{"num_hidden_layers": 12, "hidden_size": 192, "num_attention_heads": 3, "num_key_value_heads": 3, "head_dim": 64, "intermediate_size": 576, "vocab_size": 2298, "hidden_act": "tanh_gelu", "norm": "layernorm", "norm_place": "pre", "norm_eps": 1e-05, "positions": "learned", "qk_norm": true, "attn_scale": 0.125, "bias": "all", "tie_word_embeddings": true, "parallel_block": false, "extras": ["capped logits"], "init": "normal", "init_std_qkv": 0.0269, "init_std_o": 0.00548, "init_std_up": 0.0269, "init_std_down": 0.00548, "init_out_by_depth": true, "init_mimetic": 0.5, "optimizer": "ademamix", "learning_rate": 0.000961, "beta1": 0.9, "weight_decay": 0.26, "lr_head": 0.00601, "max_grad_norm": 1.0, "warmup_steps": 415, "schedule": "wsd", "decay_fraction": 1.0, "decay_shape": "linear", "final_lr_fraction": 0.0, "batch_tokens": [32768, 65536], "max_seq_len": 256, "doc_mask": true, "train_tokens": 319900000, "max_steps": 6708, "dataset": "wikipedia_en"}
MLP neurons of a small language model. Each row is named by its layer, matrix (up: input weights) and neuron, and shows model dimensions 16-111. Each number is 50 + 10 x the weight over its row's rms, rounded and kept within 0 to 99.
After each neuron's rows, "fires on" lists the tokens most often at its 100 highest values on Wikipedia text that the model never trained on. A number after a token or word is its count.

L3.up244:62 48 48 55 44 80 52 60 38 55 46 59 44 40 63 50 44 64 45 57 60 38 55 37 53 62 55 53 46 49 57 48 60 37 54 48 36 59 48 39 50 52 55 42 68 61 35 39 62 42 41 33 55 47 59 64 50 52 57 31 61 54 51 44 54 36 42 54 32 49 59 37 49 53 30 66 68 56 53 53 52 47 69 65 50 47 32 36 56 61 38 40 53 52 41 42
fires on: " =" 43, " most" 18, " of" 9, "ceeded" 8, "ed" 7

L7.up14:58 30 50 63 54 42 55 57 48 43 68 47 35 44 74 62 49 60 48 50 48 33 55 68 29 55 46 47 40 60 46 56 57 47 51 48 50 61 40 55 50 48 37 65 57 43 54 49 52 59 54 50 56 70 73 49 59 58 42 57 49 65 67 41 57 50 46 52 47 44 52 37 57 53 54 50 62 51 50 44 36 36 66 40 55 61 41 49 39 39 40 51 45 42 45 49
fires on: "an" 25, "o" 19, "z" 12, "ep" 8, " kill" 8, " make" 4

L9.up163:38 59 29 56 55 69 62 60 40 51 47 57 42 63 24 54 52 55 50 56 50 62 52 53 63 52 52 47 73 56 60 50 45 37 72 39 59 68 49 38 54 47 32 48 46 54 46 52 65 44 47 38 41 42 56 64 54 49 56 50 24 52 33 50 63 47 49 31 50 42 36 39 61 38 61 47 54 44 57 41 42 46 44 43 21 37 51 56 59 30 49 38 37 52 49 57
fires on: " n" 40, "n" 21, "u" 10, "ol" 7

L2.up62:56 49 44 41 45 52 34 44 55 47 36 50 56 48 55 51 50 47 48 41 56 11 39 52 52 52 65 47 53 53 58 43 50 69 49 58 60 44 56 52 49 63 49 44 49 66 42 54 58 41 43 52 48 45 62 49 51 61 49 50 48 57 32 59 57 33 48 53 39 43 48 76 62 39 50 69 52 44 39 65 60 45 67 72 47 48 44 42 58 48 56 39 70 54 34 61
fires on: "'" 23, "ed" 13, " began" 11, "'," 11, ":" 9, "ended" 8

L4.up313:66 44 30 55 60 61 48 61 52 57 53 56 55 54 34 66 58 65 35 60 76 29 46 55 53 54 67 52 51 42 41 57 43 37 46 81 31 60 42 52 54 57 40 51 48 68 44 58 54 43 48 35 50 38 48 49 53 49 20 33 51 55 47 26 52 33 48 55 48 45 64 40 51 44 63 46 47 58 31 61 54 43 44 44 27 54 62 52 54 62 54 55 53 51 48 53
fires on: " |" 22, "to" 10, ":" 10, "ral" 7, "pe" 6, "p" 4

L2.up6:50 43 53 63 31 62 52 47 40 70 44 58 67 37 52 53 58 53 53 55 54 44 45 55 40 53 45 51 51 53 57 55 32 54 57 57 63 65 75 49 59 65 47 53 50 62 37 41 63 50 56 57 59 48 63 63 57 62 57 31 42 48 49 39 55 37 47 43 57 42 66 47 46 54 57 28 56 46 62 55 45 27 55 52 49 34 43 38 50 44 49 41 54 56 48 47
fires on: " lead" 21, "idd" 11, "end" 10, " head" 10, "ebsite" 9

L2.up58:39 47 57 47 48 68 47 57 42 57 39 64 50 60 43 54 58 65 48 51 61 30 43 58 51 59 63 51 53 37 55 55 40 55 53 55 66 61 51 43 45 49 54 53 52 60 33 45 60 38 61 49 42 50 49 55 47 53 32 35 51 39 40 44 70 45 36 67 41 49 48 35 35 43 55 68 55 59 35 56 60 39 64 53 42 48 36 42 59 56 59 37 58 53 45 47
fires on: " =" 47, ":" 14, "pe" 8, " within" 7, "ed" 6, "one" 4

L9.up110:37 43 40 42 55 43 31 41 46 26 62 45 40 40 39 44 65 54 53 60 39 53 55 57 36 57 61 58 48 57 45 54 54 65 34 44 50 48 46 40 44 66 45 25 37 32 38 36 62 42 68 41 51 51 60 67 51 51 46 41 65 49 52 53 46 53 58 45 36 47 59 59 53 50 51 57 52 43 62 90 35 45 57 64 60 67 57 44 54 46 46 46 61 48 28 54
fires on: "'s" 52, "ial" 6, "'" 4

L2.up301:42 30 45 46 32 47 34 49 44 48 54 58 70 51 48 54 64 41 61 51 56 56 40 51 39 54 58 41 50 54 43 45 72 65 49 52 45 55 54 54 59 50 49 32 46 52 42 67 58 44 37 56 51 46 48 50 60 62 47 40 62 52 40 36 59 43 46 44 44 38 57 60 48 55 54 54 53 50 55 63 54 55 64 51 40 69 59 58 55 36 41 54 56 48 49 54
fires on: "t" 25, "as" 14, "'" 9, "h" 9, "ret" 8

L7.up513:36 54 41 62 52 50 46 51 45 51 63 40 55 40 37 54 50 38 54 57 54 29 64 64 80 58 53 52 47 43 61 55 46 36 50 46 71 62 37 49 52 53 43 42 41 38 51 54 54 72 41 41 33 38 53 53 60 52 61 55 45 50 52 44 65 53 44 57 41 31 30 49 46 38 65 41 54 41 68 50 44 25 55 65 41 53 43 61 59 24 44 32 49 56 56 61
fires on: " h" 27, " n" 20, " he" 10, "h" 7, "n" 6, "i" 6

L3.up38:65 59 54 41 37 65 56 44 37 50 53 59 49 57 29 53 58 42 50 56 46 52 58 47 45 55 70 65 55 48 40 66 46 62 48 59 48 58 43 41 47 57 48 43 30 54 48 71 64 36 43 49 39 52 45 49 65 51 38 39 37 45 43 63 65 43 51 59 31 53 47 37 49 51 46 46 63 47 49 68 56 61 64 39 50 48 50 51 47 51 38 50 58 71 24 49
fires on: "s" 20, "stit" 14, "ople" 6, "ences" 6, "ers" 5, " of" 5

L4.up133:35 58 45 53 42 64 25 22 46 40 47 58 59 45 43 65 52 61 50 57 64 45 49 44 37 52 56 60 44 58 48 69 58 62 30 56 60 45 34 53 59 49 39 43 59 50 44 42 44 28 44 51 60 40 45 60 54 46 51 49 47 26 43 39 53 38 41 49 47 53 63 59 55 43 39 56 64 44 65 69 47 59 56 42 51 59 33 44 56 43 48 41 42 53 46 59
fires on: "th" 30, "'s" 11, " his" 9, "." 8, "'" 6, " First" 6

L4.up263:55 47 47 58 31 63 61 42 45 56 41 43 46 38 34 63 60 55 39 57 58 56 53 57 54 49 57 59 41 49 48 39 39 56 49 66 59 50 37 47 51 60 45 52 31 80 59 72 56 25 37 44 61 39 19 68 55 41 39 51 47 55 42 59 53 50 51 63 46 70 57 54 53 51 42 47 58 46 67 60 36 57 47 49 42 39 52 50 47 48 48 59 57 45 48 50
fires on: " World" 17, "s" 11, " of" 11, " in" 7, " International" 5, " European" 5